Weights of a small GPT-style language model, trained from scratch on English Wikipedia: 10056 steps.
MLP neurons of a small language model. Each row is named by its layer, matrix (gate and up: input weights) and neuron, and shows model dimensions 341-468. Each number is 500 + 40 x the weight over its row's rms, rounded and kept within 0 to 999. Numbers have three digits each. A neuron's up and down rows have the sign that makes its largest values positive.
A block is one neuron, or neurons of one layer that tend to fire together. After each block is what it responds to, as a language model described it from the Wikipedia text at the highest values.

L14.gate273:437536484436492448493585504490498413547482513457502491495435457537441477504516545481515482415502517481500498469502561498497501501460470505558519485405485466485515454519506499514562524454482494510495525528505538510455482508509548428476480553551452513551502440491503459482518559547542400428479568455516475537582549502518512460511492529401506537454556410507564525516507531512501470513484
L14.up273:461438535517496463450423527535499559543510469483536480498475499493542448442513473510505467539506466569490519529514468432530454485497599599484496494522462537472498481498527507538500460503457494495514500491470527514533504507548484447496529530535477527487429519541473516480486474513456483502497552459463499484422533510461512532504513572505539559425523434491488526455475456492525498567471
L14.gate336:497527581467475468480498498423599483530491502505506540550519503440424464481454448416513509496526491518557522475499530528605519474508550563523517455486493506493470540559517588526503506426444470534475436506538520474487445541528470548575486483503545504521543489474519516558549492511547433481502555524545503491472456486552463461427458499423545513456563481486513453547387493537517468507523
L14.up336:439493550446433501476492506557449543518476516490555567511502432512478462499434525527520465509503537491488527458458499448573509569476554513530565483486501478504524545474464498446507527503513556534539470496496489533407493447507513487547487503485510519520468534536492518505560412481492555475398476532503421451479407485529490532506471427487541506487494537546492466520552551488490470498498
L14.gate414:473409529451426493496550539462413533438510516476500486473475494432504568497526568533516495539515461509430494527527474475572525540463465529551529546526593433486482485498504547531469495488465459462508526528512526491516542478503448515515486503493428504426432565555551578475493535538545462506546486495520477527405461555501520466574503552439472499530544541408513510498415521467537486429475
L14.up414:423493459454474497480485523493501563478548547503494487499468532585507515493538517593541504503431541506446522485503443456505472497509516506506497561456547442437490530494585598511486533507520513428534531537413526494500542515495588555478532523540452517446479482552600548524461520498496474503504437491546474477461483507523517412462534495500515520482575532489517435522431476486455491493553
L14.gate717:571484587482585406495467480455513504488496506487514509542571462574414492496487495462448527539486534454499483431509476470547460513462570477535571475490495491493528486547500486496444589478495496575447488473506485433463491462451441501555467460555475470504500524480470554543520502576544398524540535489490454493484497497501527473486500500472462506489479481434479441561500453507535516575502
L14.up717:476488515567552548589412610427495526495512439519502469520539461535529517468477453514442479439548443468522516439454564469513449554491552521538478527509485474511502509516615462501518439464510538548505535486501482516550532537506479528514498435535474461508507420469471493521563530462413494513495497503465528495488522563551446470504491493468525442538560459414515473489512525489532462496484
L14.gate844:541477499554505464509551484476486517458447488488528517494549440545537459402516498525514465561576474470493482468510539438471508453437455471560512490513486471546546433485497464549528487514451464535513565470493532520458546537549552522484523437523452496553511504538491559515497524475497525493513520524484470445574444462471467488510409494463522452498461467506524418489525583450509469518520
L14.up844:458431483463553499505553498469401555579460535455432403556562563481506424461509520513486477535460474576515486428492503533505540553517569563470446518490470488518447503481487518552539570413544449506437474498460456498456486583485482463451474489517484476508476497460450492470457569510514446456501561505619502469520483470594529566440480421462525531553531452477474454497570535515545507506508
L14.gate898:490463536572534462440432542401498478476496474490466461550465496563468492505434533487446540565500408518528557538626481508572472514462499446530434485516534487512478533439467510545470487488482536539449503462516446496534490560438484532516498541549536445497484466481476494486491527466511489562511513509453517547477559541525558452408485518554552541498400520481537500466508473520557464507532
L14.up898:421470577426538431454461567542526499511487511569483436545528545531499538541522493528517482494517479548582442524484417471499472486467498540478468561538489487507505501486495455536565512431474513499504607502517438410486514492515482509475419509522556520474420511451516486503508509464558538496470481493471444528455521478504461525457490544459524533430449432520473456501602524556570473459504
L14.gate1068:477426444553512469503456430437525537475490498459539474557434542495472514510485522552539426580468473574465480447482495484511480508523491479514494505547480504527502425450477519473545462507537429402440494490496472486486482544536489541487523516510479453447556496500503535459431531511506543514515529472509517469497448526510493502453522560478603431453439508431537494570544491542541531576588
L14.up1068:460510492483592495470459435503481505528461486523568521513577449439511497558453489457544508531558529494442584486490441565507510552535445465515487439489454508522532473564521441423538551488506524458533489512504496489517475470516568512490516447568487483519534440521564497466399477537528491483490520465493485526510431523507466470521529465519479537464536442494560470510521485479564497516568
L14.gate1090:532524439500525487508511465522487552521451502456488516597527531502491510421525542489443553542471489545535518498489534464510494509545469470518438489525514522470405543523527447521434510432528445407468516426498581472499514589436499510503528531507484490536487516506581489566490514530485495522540551529512437390517427519520450522556488494430483505541492472483576555564537516463523553510552
L14.up1090:476474473527496534456558516460507522493481562533500493537477533528555490461527506466530532451484491503547515436502495520499492505505495450452485405472629472507527482476468506536539621469463459531427522510530572528492447471474507518475549530455458520434513550545572506488472582473513473515490472454365460473491507512497559513550502566453526403497448462504525428476551493436503515457540
Responds to: A standalone H or h piece starting a split word or name, often capitalized, as in Hong Kong, Hindi, Hannah, HR, antihistamines; weakly also function words like than, as.

L4.gate1015:536476530559474579487518461506531530404435510449521505445494455514566478526455527464520494505459464532444487479518546500529484513439521516540490566492506471503558539534449489459552478463448516429516503471440545498465499516443462527475492526449525516513507556432488439564473534469510439503503499490549492505418522496529555477468472537528436492495475425564487508602526520480546551508490
L4.up1015:540526505433567473461510526487532506499615555477515491482507491550550436504523528460466590491520490474399562474556406462497480583465517569543467489465483534526560516517506544489518515494553560569518509459378502429482452486506484508498530463573500486485449454466493506518522521520494509536496495454516449478543480518493540564502514520520405534521485494557514477566474518468498442563532
Responds to: Stat nouns after numbers in sports text (points, wins, catches), endings of words begun with st or sn (stakes, stint, snakes), and table digits.

L4.gate657:480502454502557477457522486485513452574485589605504575498556462507473475523462489551538464517470478502518487464466550542515458530531534443591483469572530440514496485503569458472544483518473509568490476442449444479457534488545519542482564575504536495445491544518459497459455450494510452460509487475486477498485433514465466525579537471497562566596498544488438422517498473533491485539572
L4.up657:525583471531528544464460487582527472518483504531509496494549487517555480602478524486464530494517477483440533568482486525495498497536467471536474534501495505513515446499505534490550457401487517540500455496549476529431429542560501460432508478490546544501473525528513581508539481514430476538525543506588489469512539506492456478536489515495574479481539460475530505492473462485430488530519
Responds to: First subword piece of a split word, often right after a quote, hyphen, bracket or heading, e.g. rebel-he(ld), "H(allelujah)", C-ol(lege).

L4.gate218:481448431544488529530495546527513501455467503514466461543494516505524531492532515445499514445503542526459599462509489496485476478438491466531493528488499468540506536520561535415508520481410471557559495512505442528512504439534472533519456480549467505481503406515496474511496525492482390480515544554553444531458510527486443514503524466470439505559421475509502524516549408495531525405508
L4.up218:469546451503427473470543514533553558510474507505521490397577395518506541538480562491405512516515546453460532437540461460458473539485480506483567572546501487571478527522534563477515470452433455578513525486567526479542515456538529492494419514526501456494455481507554446492427474599451437476564606503558477423504507507534445542532465418548513508449522506543522529587509478528441498473525
Responds to: Fires on the middle digits of decade years after "the 1" (990 in 1990s, 970) and on "early"/"mid" before decades, weaker on nouns after possessives/determiners.

L14.gate22:469465505519574493517558502486586468526520509571459464510472489489494462508565500526513526531533421483428531509533458566539509496444486476558467608460505462539431478538539496529490461498498483501510486532577461475458490452445524434486585574472521440538495438509452507476563475554550526518445487471378530435478484557533523516505499477476490464523524436472506551444550491500469515536543
L14.up22:487534421522477489535463525470480506497499433496480444473497461515503553539516460503476557480547527496480522502511535495476460553500480472542432494489540508519535503513460535506534572557395493491437474503474490448542523465502548505420471541418549518456434511523454491517532561460394465481489554474456601490515483484534564570471491463494550493527463495505579519499591402561517530459487
L14.gate244:491485535589535503537512501545513504545495470507496535531522518579473485490487449503507496496522534482487478456547511521515531529529508426495556599513508502515567494518496451425495507421441527531526526573439470477443534600515476501491521533498487549469516439465486488470466547510544428535414537501503422543510506534560490425539480482466474420550415468441532500471474418510477462484525
L14.up244:564420560454529452438481480483552517499534532523548493513426498459460497499568493531527572459511559417496558489528539439510438505450463532511567533479494523481516506476466451528473469516530509534479427410519499529494514513516503530512493424494447503545466529518498531515522573477446520567474478542512565462388447515470418489596567437540467476437443401462543516517539543438562510513509
L14.gate440:494492563559507505493485552454551512523559506484496495564487476499455482460550539500539441557438487459496498515468490464431492614452484469496545468493525427506478441469440514516517573571547405552410414500494465473449540491497466507535476465453478554481470467452528474537491566519540448538421440484445549484501529516499572486461517462523520477561517525451549389393534493488436495476507
L14.up440:546514492465539515475473452511519489466512502511408465561477460476477510553547478538560574476492463513530467436472478408543514460449498540508476521476535484470524530476504516450509509428526380478515523498542539492446520472507537382435568468520534431541462534432478454408509506530476496449523469511442488533466492561514419544464507545460462509515501492495527527625487524561490502495468
L14.gate829:479471531577442585546522496523578487422519494506437439554472501505535547422489476536530497455434467469520509547603503482510432539548495500421522521484461510410481502496551534467523490566470471573539485449523482501408477508476508483614527474481517433447540561434460526559505501490483537446493553420453501571514481564517457589449429465460436468491498558559537404526490518487515397554492
L14.up829:443486556487493447504510472581567517535562437466542524560512451460524475447506522500493503472454514569611467498453548453480446452497464479496477502436478520539601506507532488477483540457448454583497425472552466461562472492566509463467503471489456465578540475470508462418456560527488527499462538471491474514490447543532494450591517516533502420499416462483427522498507496461506499461478
L14.gate922:525590495475521505437577514435503581514515465535527464473499482495518503445473484470519482494533497467503479498511512496481490517476532468540493520533463585523572525541513486520451568459450518475398481517486520476508518484528423477458496487504497533523474474429490469453540499480562465493538542461544472426482520443554491454529505478484469485501473518490571492501541561496497513547526
L14.up922:485501587524504543448431494535502563524540506448455465522452501516546543448480549485517494474504487513543501573502494502442529527517510445479486535585539509541503435447481442539435477565539525501450560537513568523458523512493585540471505527497500443518485465502482519528507504521482541507539535500523498538539594442501469504520550471576509532464496482472514419524471476393487501505497
L14.gate948:495504444445481501438524475463482453573495489507478461568539456479487394433508519508539566498511412533470550527489496519449482485441410548507522443440598500462486443497439478555532499464475576542522537528480506526427401568498582437505507445515450492576537505475508503515518447426489528420516508459425565493466480490498518536464548538526547466525463507458516465490535543513488522465499
L14.up948:506433508441536555509486568520441548521491460529492457504525484512481464494522464536442486487422530490462481517458527468538453512494499510494539445404512513482501501469472498468559587537502526474515438508475483499531559459486465484473474551430481531461416514438465470502440460481478486521494511450539482529547476515528454521494516488501535569440512467528525546507523398521488492440520
L14.gate1001:534460408485440466528565450524577499498485482479548481498436504453476541447543553514510546427469443472488464472537503465431543459531456469514418538535502547522519466563500521493462480515392518581402460508510510449482542469427492552498503522560472378504496554428538516497483454503508585522524511461497516491483513542511532492455476530452494493484458466544501488531505520473516538578497
L14.up1001:530519528566488502498583495515533549470509486479573532557515571414467524541465514481530491482489501490498444430546484457522498504576433480553498556495586498472464523484504461483474509440489489464438581514523521526485523477413492500394453568511413544522476512475498412552530511523525464471577552463540483472503482553560500527528520547493566487451466496450494535405553529469490555529522
L14.gate1061:566445514463584513482522548499446514500547423428492478487473410511482498459510582506526585444462570442531510504494524505494481490467551479494465500494511533472460478492542429504480519527500536539479528512561406403478540440448513496485483556505516504545547540436473492483504511566534497484476538481528447483512483520542516517542558554512464491488485491479544517479525508467462522524452
L14.up1061:473506443479499513464560489580512494454568489464445482516468506463454493510531510480536526518525587528460463511432495438461494504532500450599537437548539497526587522499557469467512526564450454443523501505473436469474518497515411504507612576440503438558495426580513513450475476502478481489456410479472472543465463553515458459528531466523457478473528538427521511515516463565518536462523
Responds to: Spaces, articles and prepositions (the, of the, in the) just before a digit, year or ordinal, e.g. of the 19th-century, in the 1755; also before adjectives like illegal, ordinary.

L14.gate147:583516492545484475497512401564504486512561506534455587468472512521481439528517460465457478480464554547527489532516455551444428477499419500501551491517508529578489540474427490484547475470557522492495518431429521515502479501426450447527519431541450502531427498533547468445512571478519444444484625579549488492457457600464546503515513500445502446474540485545490448553546564534566469509499
L14.up147:462529470515520531468509491492561599514489496516525516488576547509535492483531517472459531481442502546494466424496423516530491511449452491535536574464554430534499519606554451468545523511473490511583459509505477531544515466512541475473508513527429524510458442567497489559535483444574468539471470488568474534521541573511506471528493482437530561439531465517458477526534515585478499523530
L14.gate188:557530469579507486500492470506544489460506567508482538447517460492430555506559480543518550523541524480448524494427492528515468513464469481453499535469508496514505482530443468470473521492450504503553562468459495521473496521480411529475491509462536523533556519485511457527549518562511479460457461447483486585459505535490493497537427537517501538531485486557491528480543514429521542540474
L14.up188:586489445520459477491548515526568480519490478451495500489458529525530551465423502467461475546548486474493541501496458398479525544542510451447440487549548477465496541474523538537462531513502512514499519481466569520450468389503502489502443460524481534512453519481494483504514466458484516491491532476503475535430495530504431485523551492496409502552410478427513500557453488511489600448529
L14.gate521:468549391573498547465556552544517532532529519606478547483441409517545597485498533459464498425452540457479498456524598498448532477468483472494549493439528491456499516481464528433494495550458505489488496437474526489498529460455444416550436450475417506452442583493475481565542448450473527511492493442478524535488518505512446538517470529618595507425537477493484546460398475486465524460459
L14.up521:513389484563505541493529474552514562551521534540548541517499490407522466547512505534479531500534470500524487500525481483415507484456448535427512561461488411510555489524578494520478499564527464468497517465478550474521546506528443467418458515513453511506480560417488439477438501463548460500460507504458512469555468491515418520545504464578506471459441491513481447503396529504459490498449
L14.gate538:497540535520470462515529464480547535432579478520516534497453478596485513547505502469504508456579578466533410511585495532473493506466463434450481509507503508489430481500525518496474500493491568491559483464472518486541557479481505460472475527398437448558496534545526525505522520496473494553515413542492530483472539456540472481552567442503492514464451467592483595507492410490518511540458
L14.up538:531469517528495509536564409526476493440519500504538509527463470527465563495508526589517459481523482485531427508490541481486500494533505509432486472555520544509454521519440567494527483468476487575457519559466511530432494378489475504485491447490447547507545533488522422581566450483511512506528460462460556529430510453560460527468516481493467631488567469522430472498464504449524507447541
L14.gate743:485535543523532502484535500550506555543518520559528548489472502497502477494450455500502495497490463519411576533545489459397508448455457490453495445543528482494573521439457436490578526470429413437474416489504519490470546492479555463561525470512434531534438473486498504545486500471448507503500546512521482500484532513502495547453421566571494542469507515499427471504488529563456490476482
L14.up743:474518522483485530510500500532442607491540504511519529485460454444483531569456507470452436528522487459358527488550459440524515512490514480418527538459556564437532483467414461545455498531497466452505586470475490508462500462455536466467462567506399577537507476521448544415535411471484489508492480518506492521470526459504480466533459534432525524561473554512552517537550426488494483449481
L14.gate761:418461424429501507525486480560489500472464488522448462488480451478522508534517474493434457480516490503568535485523443488521523503501527576478492461514439465481556556549532526448567446546498549508481499546504551480474450513548494449494578539502518514513537494527473511500561472470498457413483589599480476590544535446530487549549485485500519531446512551503504513459479450438462446519472
L14.up761:471523516490552532535489421512486492496565449535495551452527474506511623494576532413467484496431450517444596529471476529525454485497512514462463536425519507487492510467563583498575642537498508423513505471491498490461415558556486535446516433482449552516462495523564412533511500492486492556447513512507503480475479517527503406496483535502467462501432452438463510468422491571436520543447
L14.gate1029:562466479545524459451544536503517467450457535474482557446504469495470542521499474472415486445493483488494459515516573426472539497553507439539507455583487435499557504483482482471492464501370435481419518462493535564458508497518549523517504510437524533551502508522464446518535467497519476554473462467548455519516556495468481513518466473520485545527432524465525503458476490489489522480515
L14.up1029:550546484494469522509489457521551491519488481508555525482511405540522446542517543499475469489525480502480500415449450508475521497490401444499494470510487449527531482519475499509434455575423508526470501504530432500442535406473537497506474460440441517492478573475519441509472479526513493545514446491563505523538503554456527458597489538544517485460538572537559520467501512499492507522473
L14.gate1181:463484539522444576425461449531481526523493491476390501504578505498512508574553459524551478570543519505463482463515558598455547491524531477564500438443454500563523467537524532507484512549473545510480529528439490502459440488477582525479486476506419505541448526478566543437528509482455547523482445452510474523566504490463460469523398487486419594525506457564546577426510517526530489525474
L14.up1181:476394518488542497506483468590525492456444497510461517463495508431459488483484550480517482567544501482491511481551521535532513518449542492403484422479520542477442481506531464457574437490432535563554551467461472557463456469549503443469429484507393450558512536493493484529513488543523486514530542493478454483521456533499486506579493532440505433451525459498472518535540488552564546553507
Responds to: Tokens inside sports statistics and results, such as scores, points, rounds, records and event names, mostly in athletics, football and career summaries (world record, one point behind, 1st round).